MLP neurons of a small language model. Each row is named by its layer, matrix (down: output weights) and neuron, and shows model dimensions 80-175. Each number is 50 + 12 x the weight over its row's rms, rounded and kept within 0 to 99.
Before each neuron's rows, "fires before" lists the tokens most often just after its 100 highest values on Wikipedia text that the model never trained on.

fires before: "all", "ru", "o", "ur", "in"
L3.down265:33 47 47 66 53 34 64 67 35 49 48 49 64 36 44 32 53 37 32 44 63 30 56 58 49 37 44 43 40 51 40 37 76 77 31 61 30 51 41 51 47 47 62 42 46 47 66 52 39 45 66 55 58 54 43 34 56 55 47 49 57 59 39 66 48 52 47 51 54 47 48 57 29 48 36 35 33 49 65 35 47 40 69 63 51 36 32 31 63 45 65 37 61 45 49 56

fires before: "m", "b", "e", "s", "ing", "mer"
L2.down11:45 47 42 33 54 63 69 21 41 48 57 67 59 61 45 62 28 55 31 77 56 42 37 55 57 54 43 50 78 49 64 67 53 34 61 46 60 48 45 57 46 30 47 46 42 36 47 51 48 31 70 44 52 55 67 48 45 39 53 49 71 49 57 47 45 65 46 53 76 56 51 46 55 41 41 48 54 52 41 52 50 68 27 45 41 33 33 62 42 44 24 40 52 45 29 48

fires before: "ity", "t", "c", "it", "e"
L2.down157:46 48 73 46 38 55 60 00 34 55 78 56 35 64 66 56 37 57 58 41 36 36 49 37 53 50 46 41 47 57 47 42 50 63 53 42 54 61 41 54 35 39 40 50 68 41 62 54 56 58 40 39 43 21 58 55 72 46 50 46 72 44 52 47 33 37 62 40 52 51 42 52 54 52 69 56 41 72 61 43 46 48 26 31 69 47 38 45 40 53 47 39 67 62 51 47

fires before: "ic", "ed", "ice", "id", "is"
L3.down202:53 41 73 54 55 80 50 50 38 41 45 47 50 39 66 71 58 52 53 56 56 75 73 54 57 50 56 60 56 58 40 42 58 54 61 31 40 61 66 46 37 39 37 43 66 61 41 50 43 78 39 34 34 50 35 36 58 51 43 44 47 35 20 63 49 66 60 54 42 38 48 52 35 57 31 52 49 70 60 31 45 58 46 55 50 65 43 42 36 47 62 42 54 38 68 38

fires before: "t", "m", "ch", "r", "ound", "o"
L3.down737:44 52 49 68 55 34 62 65 65 51 60 38 50 46 28 57 31 14 58 44 41 49 42 55 38 43 57 47 48 55 47 60 55 18 48 40 47 62 68 33 56 52 65 25 64 57 47 71 33 50 41 37 33 45 37 46 72 61 61 65 49 55 46 63 39 53 42 33 58 55 57 26 22 52 73 46 61 32 40 43 58 65 50 63 38 41 60 36 64 53 52 41 59 36 61 64

fires before: "un", "is", "and", "it", "on", "e"
L2.down405:62 46 54 60 27 53 53 40 38 53 52 52 34 41 50 45 47 39 69 53 67 40 50 61 44 66 50 40 54 45 52 52 46 38 40 53 62 33 44 52 56 40 46 31 57 41 26 50 57 49 38 42 54 52 17 31 46 20 44 32 70 56 46 44 45 50 53 59 60 51 59 54 40 38 71 54 65 42 34 36 57 78 47 62 69 61 49 53 53 27 33 44 61 54 50 63

fires before: " be", " a", " ", " l", " to", "ing"
L2.down484:60 60 60 56 33 56 64 50 60 37 30 48 43 42 38 53 48 43 62 54 52 51 51 60 55 42 55 24 38 46 48 38 57 50 54 37 56 67 58 65 46 55 62 61 33 35 61 54 46 34 49 31 55 41 55 42 47 50 49 49 53 44 50 66 57 37 53 54 58 58 62 56 77 54 38 47 64 34 70 68 45 41 39 40 65 32 23 52 47 66 58 50 61 64 45 61

fires before: "ed", "ing", "es", "i", "ate", "en"
L2.down158:61 40 47 33 54 38 47 33 59 64 30 59 56 51 50 72 58 52 13 58 35 58 46 43 45 47 68 46 69 69 50 39 27 61 53 47 34 31 50 56 43 52 56 41 70 39 55 52 27 63 51 52 61 58 65 70 58 61 63 63 37 59 51 50 54 66 61 43 42 56 60 56 58 52 62 41 33 49 57 62 45 52 45 44 45 62 34 81 50 35 53 50 45 62 55 57

fires before: "ment", "or", "ed"
L2.down149:32 44 41 41 70 45 45 45 45 56 64 51 43 65 58 54 52 57 43 45 46 37 52 44 47 52 51 64 49 45 47 46 32 20 65 36 60 66 42 44 55 42 65 53 33 53 71 34 42 51 62 60 50 49 49 49 45 63 52 37 48 51 52 55 42 36 59 62 43 40 33 42 29 10 57 44 40 62 57 36 39 66 72 59 60 20 71 48 38 53 45 45 52 44 68 35

fires before: "ou", "v", "d", "il", "em"
L2.down49:53 39 48 30 45 48 64 31 41 53 67 63 55 33 53 52 63 47 61 47 47 53 65 53 54 47 36 40 48 44 58 40 51 26 40 49 74 47 59 69 27 49 51 50 57 37 52 39 38 55 60 37 65 67 55 62 48 47 40 46 45 46 43 46 52 60 64 61 54 45 60 16 53 42 51 62 69 70 36 60 38 52 24 36 33 48 42 70 42 58 39 33 45 48 57 60

fires before: "n", "an", "am", "a", "r"
L3.down755:33 38 50 67 53 42 33 44 40 59 58 44 53 57 45 38 35 59 59 46 47 50 70 52 53 40 55 41 40 33 33 58 54 56 52 19 72 53 41 40 39 54 41 30 31 85 57 41 53 68 57 63 62 21 47 57 60 58 74 45 53 65 42 65 44 45 73 26 24 55 40 44 45 44 32 29 38 68 49 53 49 46 61 41 63 36 54 70 44 72 54 66 50 44 62 62

fires before: "t", "or", "ir"
L3.down328:59 33 68 43 58 32 70 57 34 71 40 52 66 40 43 57 53 55 61 35 32 46 36 46 58 48 47 73 40 21 51 45 53 49 62 48 78 24 37 50 68 53 35 77 43 43 49 42 54 50 52 44 33 50 39 43 50 56 52 46 48 34 49 47 60 61 41 74 62 36 50 44 52 82 28 52 58 41 50 62 38 43 42 37 70 67 46 22 38 53 33 69 62 17 64 51

fires before: "e", "es", "a", " the"
L3.down730:66 51 17 35 58 51 60 57 40 39 60 53 73 72 75 62 19 47 42 68 54 47 46 44 70 82 49 64 47 70 51 44 60 62 45 44 55 60 55 38 39 44 52 53 51 59 44 55 65 37 42 70 50 43 54 44 57 53 39 51 40 59 62 59 48 43 52 43 79 43 45 46 55 48 45 73 28 34 39 34 47 63 41 32 50 36 44 61 48 55 32 41 61 68 34 51

fires before: "an", "et", "ar", "os", "le"
L3.down671:37 22 41 50 45 58 70 68 36 70 55 63 46 40 58 38 22 67 57 59 43 48 59 53 50 65 41 68 59 47 63 38 42 47 44 40 51 47 65 41 40 29 57 32 57 59 62 50 41 33 37 49 46 55 22 65 40 67 49 72 68 55 31 52 43 58 56 52 58 44 34 38 63 57 33 56 47 66 55 51 60 60 46 50 65 42 68 71 55 36 56 56 54 44 40 34

fires before: "-"
L3.down322:48 71 22 44 38 61 66 29 53 31 47 68 64 56 59 57 51 47 35 28 68 52 70 48 41 42 55 26 50 55 55 39 45 34 67 66 61 55 59 55 69 40 53 46 49 49 76 69 58 49 53 36 59 61 47 42 48 63 63 46 47 31 52 44 28 58 59 41 58 51 58 40 67 50 68 52 50 54 43 58 69 43 61 35 66 58 37 33 34 63 24 48 65 50 60 52

fires before: "ru", "ation", "ed", "ing", "ce", "s"
L2.down159:44 39 51 39 56 44 40 63 30 54 55 54 55 39 26 49 37 53 54 54 36 55 44 43 48 48 56 73 39 52 92 55 48 47 63 14 51 39 49 45 40 53 51 31 58 48 53 71 56 82 61 37 66 45 44 52 51 73 62 45 53 60 34 63 43 76 44 58 70 44 59 35 48 53 64 43 32 39 51 70 49 43 31 72 48 47 49 45 33 58 41 56 60 50 44 42

fires before: "al", "it", " of", "in", "ial", "y"
L2.down368:43 46 32 40 35 53 47 44 38 54 45 38 56 76 69 31 23 45 64 63 39 56 40 34 57 26 31 65 66 52 40 34 37 57 61 65 49 38 53 51 65 55 79 60 46 42 50 50 58 47 54 48 68 63 62 52 35 69 52 52 54 36 35 56 60 54 39 49 64 36 33 66 46 45 61 37 59 52 53 53 49 42 61 50 44 78 49 61 51 53 43 41 27 56 61 72

fires before: "man", "t", "g", "on", "al"
L2.down197:41 38 36 53 28 62 61 25 47 63 29 40 57 54 47 58 42 47 37 57 30 60 43 39 54 68 39 52 39 55 34 49 70 59 53 47 60 38 46 43 59 40 31 61 69 48 50 58 63 51 65 50 46 69 45 30 54 47 64 54 53 40 25 37 50 27 59 45 44 56 46 44 30 46 48 50 70 30 22 51 61 58 53 55 72 49 60 63 51 63 38 39 72 14 42 62

fires before: "-", " "
L3.down283:48 28 47 65 23 45 64 37 32 55 61 64 36 56 75 45 40 34 54 29 38 61 33 70 50 49 42 45 34 48 71 56 49 37 49 41 44 43 57 61 16 37 28 41 50 42 86 55 50 47 46 33 47 59 71 53 69 40 68 49 43 38 37 47 36 68 71 38 46 60 37 53 44 52 73 36 65 54 57 75 49 39 51 60 26 49 45 35 63 44 35 57 70 67 58 54

fires before: "ed", "s", "ic", "ion", " of"
L3.down554:53 53 62 42 37 55 33 37 28 44 58 42 52 17 50 64 59 41 48 46 57 56 44 43 72 35 68 61 80 51 69 64 47 44 50 33 44 45 47 20 27 57 47 40 25 51 37 32 42 64 54 47 52 63 60 43 56 42 31 38 57 61 22 65 46 66 60 43 56 51 72 35 48 41 65 52 34 57 58 46 58 57 47 52 45 46 51 50 52 46 47 65 54 84 57 45

fires before: "in", "ar", "r", "and", "ic", "an"
L2.down95:68 41 29 60 42 80 28 40 29 56 55 66 55 41 37 35 61 41 65 60 52 38 54 43 68 38 41 35 53 72 63 49 44 48 35 40 37 60 52 38 20 39 68 54 56 57 61 63 46 60 54 58 40 95 38 40 56 34 52 41 72 57 48 38 53 51 42 57 34 59 35 28 72 59 49 35 66 45 27 54 62 53 54 49 45 51 54 44 62 58 47 60 46 34 55 51

fires before: "ing", "ist", "ed", "y", "og", "es"
L2.down433:69 42 56 56 79 50 63 40 36 46 51 69 55 55 44 63 53 67 57 25 42 61 68 44 28 46 40 79 33 63 64 66 56 38 47 51 43 62 47 21 41 44 46 47 52 37 32 53 44 59 49 20 51 61 47 47 61 44 51 37 57 31 46 63 50 38 62 57 60 63 50 64 55 66 76 41 51 49 43 63 69 57 36 48 50 52 44 35 43 44 38 73 59 45 52 45

fires before: "t", "m", "ch", "k", "n", "ts"
L2.down459:43 47 21 50 34 24 58 47 58 39 63 51 37 45 49 71 33 13 53 62 50 57 47 53 54 33 68 43 50 47 52 51 50 19 30 45 51 79 40 27 52 50 61 45 53 39 64 61 31 53 49 42 47 55 51 49 63 56 73 72 53 50 45 44 26 48 55 48 55 59 58 45 36 47 55 37 47 07 34 51 36 49 57 60 63 33 63 39 55 45 44 59 60 37 68 74

fires before: "ud", " the", "ing", "ed", " a", "s"
L2.down385:42 44 44 14 45 67 50 47 55 43 37 44 54 28 58 21 60 49 73 58 55 76 63 61 66 59 53 38 49 36 63 40 29 68 67 57 63 32 77 22 48 43 54 42 51 37 55 56 42 46 52 37 43 40 38 55 39 74 71 45 57 58 25 60 45 53 45 68 63 33 53 72 58 47 37 51 60 45 41 53 45 37 35 45 54 52 31 50 28 46 40 57 64 51 64 49

fires before: "ember", "in", "ly", "ar", "r"
L2.down279:55 52 20 63 45 63 51 57 27 54 47 31 52 44 37 58 41 61 58 41 42 20 49 48 52 32 44 35 49 67 58 60 54 57 61 37 61 53 61 45 28 59 57 42 61 66 67 48 46 46 62 54 38 66 48 34 42 31 46 48 58 40 55 25 41 59 40 58 40 67 61 40 80 71 45 49 42 31 39 31 37 53 50 41 51 50 57 30 47 40 49 45 37 46 71 56

fires before: "i", "s", "ate", "r", "os", " M"
L3.down571:55 46 39 20 69 29 65 61 41 50 60 57 48 43 37 35 56 46 42 58 52 45 37 48 57 70 48 48 59 44 20 43 58 64 54 61 42 33 27 37 51 56 53 51 59 45 58 68 58 69 35 59 57 43 59 65 43 50 56 40 72 47 28 45 58 44 53 34 54 46 39 68 43 40 62 28 38 82 51 51 32 54 68 62 61 40 50 56 56 44 36 50 54 62 48 57

fires before: "-", " ", "|"
L3.down602:48 46 47 65 36 34 69 30 59 42 38 57 46 32 56 54 35 56 35 43 56 52 54 59 41 37 49 39 45 46 68 51 49 09 44 31 60 63 45 44 56 33 55 49 50 63 73 47 59 45 61 10 63 45 54 42 52 48 74 52 72 26 38 36 41 69 68 45 56 53 45 53 57 47 71 46 60 43 44 64 50 35 48 51 49 50 42 19 49 47 27 47 60 54 35 71

fires before: "e", "t", ":", "ic", "al", "k"
L3.down252:57 60 71 47 56 46 54 55 49 60 40 35 66 34 69 64 54 32 34 62 58 43 39 35 60 48 41 79 46 40 51 70 60 44 35 54 51 43 15 56 45 49 38 29 52 46 45 59 50 65 53 14 50 56 51 60 77 45 42 52 56 63 39 38 36 28 48 47 50 49 68 48 47 47 54 58 44 45 36 58 80 60 46 57 68 89 57 38 29 44 53 63 62 29 40 45

fires before: "o", "all", "ver", "ith", "-", "ad"
L3.down513:48 46 56 63 48 56 55 49 45 41 47 31 53 38 61 51 45 28 32 39 64 35 52 54 39 53 53 48 59 35 42 61 40 60 42 53 42 67 74 54 57 61 54 52 68 31 57 33 53 60 49 47 50 35 56 43 68 76 47 59 60 35 64 63 44 46 58 32 44 61 35 68 59 73 47 46 28 43 51 54 39 56 35 63 41 58 52 53 44 50 72 26 38 51 37 57

fires before: "s", "ter", " ", "st", " of", "tern"
L2.down288:27 41 36 61 43 47 54 74 29 83 36 72 50 45 39 26 43 55 63 49 43 35 46 30 53 52 56 40 41 69 38 47 55 44 60 41 51 63 32 30 48 47 48 55 70 61 50 77 35 58 48 41 52 43 47 34 52 46 39 48 44 55 34 58 52 68 62 58 41 51 48 37 53 67 44 53 48 61 57 43 59 36 18 36 38 43 44 42 71 51 54 59 36 49 59 43

fires before: "ub", "ar", "a", "ass", "os", "in"
L3.down641:49 48 54 49 76 52 55 47 60 52 42 54 61 59 38 37 39 26 38 52 66 48 67 59 54 50 40 59 51 74 70 61 51 38 46 38 34 61 45 54 32 38 30 40 52 43 47 75 46 63 69 39 42 80 39 23 50 31 54 50 66 35 61 48 53 50 37 53 44 66 38 33 64 65 34 70 63 46 27 27 45 47 62 61 50 50 53 57 37 49 47 78 49 57 66 56

fires before: "ember", "ust", "o", "t", "r", "ic"
L3.down149:42 52 40 58 72 65 66 63 41 68 42 53 32 38 51 57 40 49 38 34 43 42 54 38 45 51 57 59 27 57 58 48 58 40 39 60 33 47 42 81 71 42 47 38 75 49 44 67 57 35 66 59 47 68 47 37 56 66 35 52 66 54 37 26 35 60 39 73 48 57 47 32 50 57 65 27 37 49 19 55 64 52 55 72 58 41 51 47 34 46 57 38 40 54 61 57

fires before: " |", "A", " |\n", "D"
L3.down758:48 34 57 51 54 38 74 56 51 78 48 54 55 69 51 45 44 47 40 48 47 62 68 51 55 67 34 40 32 66 56 50 49 71 48 47 43 54 51 45 55 38 70 55 57 60 45 45 69 43 53 49 64 55 24 45 63 48 59 51 52 65 36 27 44 26 43 41 53 42 45 49 30 57 27 50 69 28 62 53 39 53 36 67 45 66 48 65 71 30 57 46 78 51 78 32

fires before: "ish", "c", "t", "e", "ch", "om"
L3.down532:59 52 58 28 33 62 35 31 44 38 62 47 73 48 50 46 50 43 66 58 38 48 45 53 40 40 40 45 29 37 66 54 52 42 37 53 61 61 36 63 37 24 56 56 55 52 44 50 35 74 54 66 51 58 48 73 49 47 56 41 47 49 39 39 31 40 65 55 72 66 50 78 39 30 41 50 46 66 39 77 56 46 54 67 38 74 33 49 85 67 61 39 69 27 33 50

fires before: "\n", "\n\n", ","
L3.down15:41 32 39 53 50 53 36 35 45 48 56 19 45 66 40 67 52 38 65 46 53 47 62 53 32 53 59 57 62 72 53 58 52 56 42 39 59 61 38 53 40 55 39 60 64 48 66 65 56 60 59 42 43 63 55 36 20 49 64 32 33 45 68 43 58 61 82 67 15 60 53 54 52 37 53 44 63 48 55 42 55 53 21 36 26 59 55 49 58 48 55 60 48 55 46 73

fires before: "-", "|"
L3.down522:60 57 39 37 40 50 64 37 50 51 61 80 56 50 51 44 59 54 37 42 46 50 49 56 42 45 51 33 60 48 63 36 57 47 51 78 51 40 68 66 20 34 35 32 34 45 55 58 44 43 33 40 41 69 53 60 69 44 60 44 59 42 57 49 50 77 50 40 61 53 72 49 42 55 59 35 55 43 43 71 63 43 39 47 53 44 51 49 46 38 59 56 66 73 59 50

fires before: "lect", " of", "ar", "v", "ff", "s"
L3.down108:40 66 37 60 36 59 66 48 40 44 50 51 50 27 34 41 44 33 33 57 41 41 71 47 23 56 50 58 66 45 62 54 56 54 55 42 40 43 31 26 52 54 45 57 48 44 55 77 57 56 45 26 58 60 34 31 48 47 60 40 69 46 52 41 49 35 50 66 55 59 48 42 75 67 25 61 28 85 50 43 38 41 47 56 35 50 24 60 54 60 61 60 63 55 50 24

fires before: "r", "es", "ing", "al", "f"
L2.down274:44 22 35 54 29 58 49 33 42 46 47 56 58 47 78 36 45 50 53 40 61 64 38 58 51 45 34 63 30 45 77 43 47 15 31 62 45 37 51 32 50 47 24 27 55 40 60 53 41 50 59 14 37 55 72 51 54 56 43 59 62 58 45 52 49 42 72 59 37 32 54 58 55 41 72 47 42 37 42 53 52 52 48 54 58 52 56 58 54 52 55 64 48 48 50 55

fires before: "o", "r", " of", " ", "iv"
L3.down244:26 28 42 76 66 80 62 29 44 47 61 39 37 75 41 49 58 54 30 51 35 57 55 43 53 65 51 63 46 48 50 68 36 43 44 46 49 76 38 40 36 64 45 40 54 49 31 58 51 46 64 55 42 71 53 34 65 58 51 57 45 49 59 66 50 43 55 46 47 76 39 32 43 40 45 27 52 50 34 30 49 64 61 55 31 57 71 45 36 46 48 33 56 63 70 55

fires before: "ent", "ord", "og", "n", "om"
L3.down686:58 42 58 65 51 44 49 57 36 74 67 42 33 48 51 61 63 26 47 46 48 45 41 47 29 59 41 54 52 54 67 51 38 69 50 57 56 38 62 86 43 36 71 66 43 48 49 34 53 57 48 74 75 54 44 29 58 48 46 46 52 44 49 47 41 63 58 36 41 48 45 45 59 50 52 57 40 44 61 26 59 48 45 66 43 36 36 66 21 43 60 54 31 37 51 53

fires before: "c", "g", "e", "ent", "n", "se"
L2.down470:18 32 59 43 52 36 44 38 48 42 61 60 56 75 36 47 50 59 66 48 34 34 47 38 59 60 38 71 44 91 47 50 61 36 51 33 64 61 37 55 35 34 65 38 42 45 57 47 52 67 33 33 51 59 70 51 43 54 57 42 63 78 48 47 36 47 52 35 65 66 54 54 48 59 44 21 46 44 39 51 78 53 62 52 53 62 31 46 59 43 73 57 42 46 47 39

fires before: "-"
L3.down698:52 45 47 41 55 44 58 42 71 46 39 56 66 35 52 56 28 48 30 32 69 53 51 67 40 30 38 47 33 65 29 43 41 15 54 50 61 55 31 37 41 57 59 49 52 58 64 54 51 54 61 29 45 45 49 53 56 62 61 58 56 56 53 49 29 52 71 49 66 54 35 49 58 40 45 49 38 64 34 65 50 37 66 36 60 41 42 46 46 40 43 71 53 51 40 62

fires before: "ate", "e", "r", "ar", ".", "ad"
L3.down387:30 33 72 58 66 49 46 70 59 37 67 42 39 45 73 51 72 45 33 29 42 33 15 61 38 64 55 68 42 66 49 40 49 60 50 47 62 51 50 57 48 77 26 38 49 54 42 61 43 69 52 46 55 53 55 37 51 67 58 46 45 41 50 59 35 69 69 37 61 39 27 49 46 56 53 44 31 61 31 51 57 47 56 65 56 40 58 52 56 30 58 59 36 73 50 51

fires before: "-"
L2.down577:49 44 35 64 45 51 66 35 51 51 54 56 57 46 60 34 27 53 34 20 38 56 53 55 43 54 34 35 55 47 51 25 57 28 47 71 55 61 45 59 61 65 55 50 34 42 66 83 77 52 64 24 34 54 71 39 47 54 42 60 56 53 45 52 39 56 55 52 51 64 52 50 39 56 71 47 49 39 37 57 50 39 52 33 53 59 54 29 46 56 34 44 68 40 79 59

fires before: "\n", "\n\n"
L3.down199:34 50 34 51 62 43 49 56 68 38 57 38 66 62 48 33 57 52 54 43 54 58 49 41 45 31 41 51 52 60 38 45 50 50 36 40 60 57 54 42 24 34 56 79 40 58 70 53 58 69 27 46 26 72 36 63 63 39 75 51 41 65 75 59 57 75 68 52 46 52 60 61 74 35 37 68 39 48 49 33 49 83 49 47 46 58 31 38 59 64 57 66 39 58 40 55

fires before: "inal", "ations", "ation", "ed", "er", "in"
L3.down471:59 30 42 41 78 48 64 52 60 42 60 49 72 57 38 59 45 63 36 48 26 40 50 58 34 29 54 35 66 48 46 59 57 24 39 40 38 49 38 38 35 48 31 57 59 50 40 58 64 61 30 57 47 47 51 40 57 67 59 43 56 66 40 30 23 53 49 42 40 48 35 67 63 71 52 26 59 52 51 54 57 39 60 63 40 62 46 48 54 33 45 64 40 55 25 30

fires before: "n", "ce", "ver", "o", "s", "ish"
L3.down398:56 52 37 39 52 62 41 44 51 61 50 44 56 48 29 51 52 63 53 64 57 46 43 52 40 42 65 42 52 49 40 65 51 50 32 45 47 36 37 40 31 21 46 37 53 48 29 31 51 54 62 45 67 34 43 74 38 46 53 47 55 48 50 47 44 76 67 49 66 70 54 43 69 42 68 62 28 32 37 39 56 54 42 60 48 80 48 55 36 86 52 67 45 54 59 42

fires before: "h", "le", "ul", "her", "ed", "er"
L2.down434:46 33 65 47 61 47 52 56 66 43 68 54 34 49 49 74 50 56 34 68 45 22 72 52 39 55 67 56 41 55 57 69 58 35 56 40 51 56 37 53 40 41 55 26 48 45 51 56 50 44 31 45 54 52 62 46 45 45 26 60 60 45 71 66 38 61 52 64 65 47 25 52 59 57 41 52 47 52 61 33 59 48 41 65 49 64 52 43 42 57 40 61 49 57 21 69

fires before: "or", "ion", "id", "her", "ure", "u"
L3.down553:62 49 41 68 74 52 54 43 40 60 45 45 35 50 43 55 32 58 42 50 42 53 58 58 57 45 35 52 56 68 44 46 39 41 74 39 45 48 54 60 55 28 64 65 31 44 76 52 64 64 27 61 51 35 55 39 53 39 48 73 34 48 50 41 75 39 39 44 59 65 38 42 31 61 48 47 43 51 81 47 62 59 71 55 49 48 54 40 48 34 67 51 44 39 52 42

fires before: "m", "p", "t", "a", "ing", "es"
L2.down662:48 37 48 15 41 40 57 44 22 44 36 43 70 43 33 48 59 75 59 60 21 52 51 70 60 40 46 60 35 44 65 39 44 46 38 34 57 66 36 42 49 44 36 38 52 65 64 41 30 55 38 41 65 66 43 47 53 52 34 65 68 61 38 51 47 58 56 63 40 59 52 59 44 70 38 60 75 44 54 48 61 60 40 41 57 61 20 39 52 49 62 44 66 46 40 51

fires before: "is", "un", "and", "it", "on", "en"
L3.down421:67 57 50 50 47 48 33 42 57 66 55 34 35 46 49 36 50 57 86 48 65 74 44 52 47 53 75 55 54 44 43 44 42 59 44 52 59 34 46 54 57 50 56 50 48 34 37 40 48 50 50 43 55 47 47 51 56 29 32 23 53 58 67 62 50 59 64 64 54 44 66 43 53 32 60 52 52 28 38 51 56 52 38 52 32 60 34 18 55 46 41 35 59 45 49 66

fires before: "e", "ed", "ing", "es", "us", " on"
L3.down605:37 45 27 34 49 48 51 32 26 50 42 53 72 55 74 45 17 65 40 83 52 55 41 55 42 28 57 63 54 73 58 33 59 43 51 47 65 58 56 34 46 39 41 33 64 49 53 62 62 27 60 58 51 53 49 50 57 46 36 65 59 52 53 44 45 51 50 30 58 70 34 67 51 46 46 56 47 45 57 46 65 56 40 56 67 53 64 42 51 59 58 61 28 84 62 53

fires before: "t", "ound", "r", "ch", "m"
L2.down7:40 52 41 48 65 56 63 56 48 72 52 41 51 53 46 50 32 27 57 67 51 74 48 51 46 33 51 39 37 41 48 39 78 23 40 49 57 60 51 43 48 37 53 59 58 38 58 69 47 61 37 29 42 42 55 54 57 58 82 73 54 41 40 48 59 77 76 61 53 36 61 39 58 43 66 48 53 46 30 30 40 48 40 36 55 48 61 37 64 41 55 40 60 27 61 49

fires before: "er", "og", "al", "ed", "a", "ist"
L2.down207:37 26 47 47 87 40 77 47 43 48 44 74 41 48 46 48 44 45 33 37 45 52 60 36 50 44 44 39 61 53 55 53 51 38 43 61 37 35 28 39 42 52 60 25 80 53 51 77 44 56 42 55 41 62 46 41 39 59 48 61 61 63 41 70 77 62 71 51 46 42 51 54 44 45 63 31 52 48 35 53 55 70 73 44 39 66 70 51 43 43 38 61 43 61 30 51

fires before: "|"
L3.down151:44 70 54 55 56 62 57 46 17 50 55 67 37 55 66 73 66 32 46 51 27 43 46 33 41 41 26 47 44 62 63 57 32 54 36 59 58 29 61 64 48 50 59 37 42 56 57 36 48 36 32 42 44 68 53 55 49 32 74 38 35 44 37 66 50 60 63 51 42 50 65 48 27 68 58 42 55 48 36 54 75 71 38 51 44 61 57 34 32 69 41 49 59 60 52 41

fires before: "y", "ic", " of", "n", "ate", "s"
L3.down749:48 51 48 54 44 54 33 20 41 54 74 41 44 37 55 39 55 48 36 61 17 55 54 50 70 20 38 52 39 61 46 24 37 54 49 50 49 66 54 47 59 47 54 21 44 51 57 52 56 74 51 23 48 42 68 51 51 52 42 74 71 40 30 61 55 51 45 54 34 39 45 44 45 34 70 46 54 51 35 36 45 58 63 53 24 63 48 47 64 49 32 31 26 37 50 63

fires before: "e", "er", "c", "on", "m", "qu"
L3.down491:69 49 60 38 49 55 63 57 65 76 82 52 46 63 46 38 54 52 49 33 30 30 61 41 31 43 41 48 47 56 62 43 43 64 44 37 67 60 51 51 51 55 37 49 40 47 53 59 30 64 42 56 58 44 64 47 44 39 67 58 55 51 66 46 33 46 41 51 58 54 32 41 61 80 47 21 61 35 55 81 18 42 43 49 51 62 58 44 44 45 46 51 40 68 34 39

fires before: "a", "c", " be", "es", "n", "y"
L2.down351:48 61 71 32 49 28 45 50 54 43 50 39 55 31 36 56 47 52 58 46 38 39 59 33 41 43 59 74 48 52 64 59 45 61 52 37 68 78 57 56 34 58 65 44 69 63 57 61 59 63 53 38 64 32 51 56 47 62 45 50 40 52 59 67 56 50 54 43 52 57 64 50 57 33 48 44 59 60 49 47 33 68 54 60 56 22 48 62 58 63 66 37 26 57 17 34

fires before: "-", "n"
L2.down704:49 54 40 58 30 71 53 30 47 57 58 53 41 41 68 56 44 28 39 34 32 56 34 50 40 38 56 40 60 65 54 59 41 47 66 59 52 40 57 62 29 29 68 48 40 40 67 51 37 44 43 60 37 57 60 57 70 32 41 65 45 41 43 53 49 72 63 51 82 42 46 47 36 49 54 37 60 49 50 63 38 46 42 61 33 56 45 50 63 30 28 51 73 70 37 73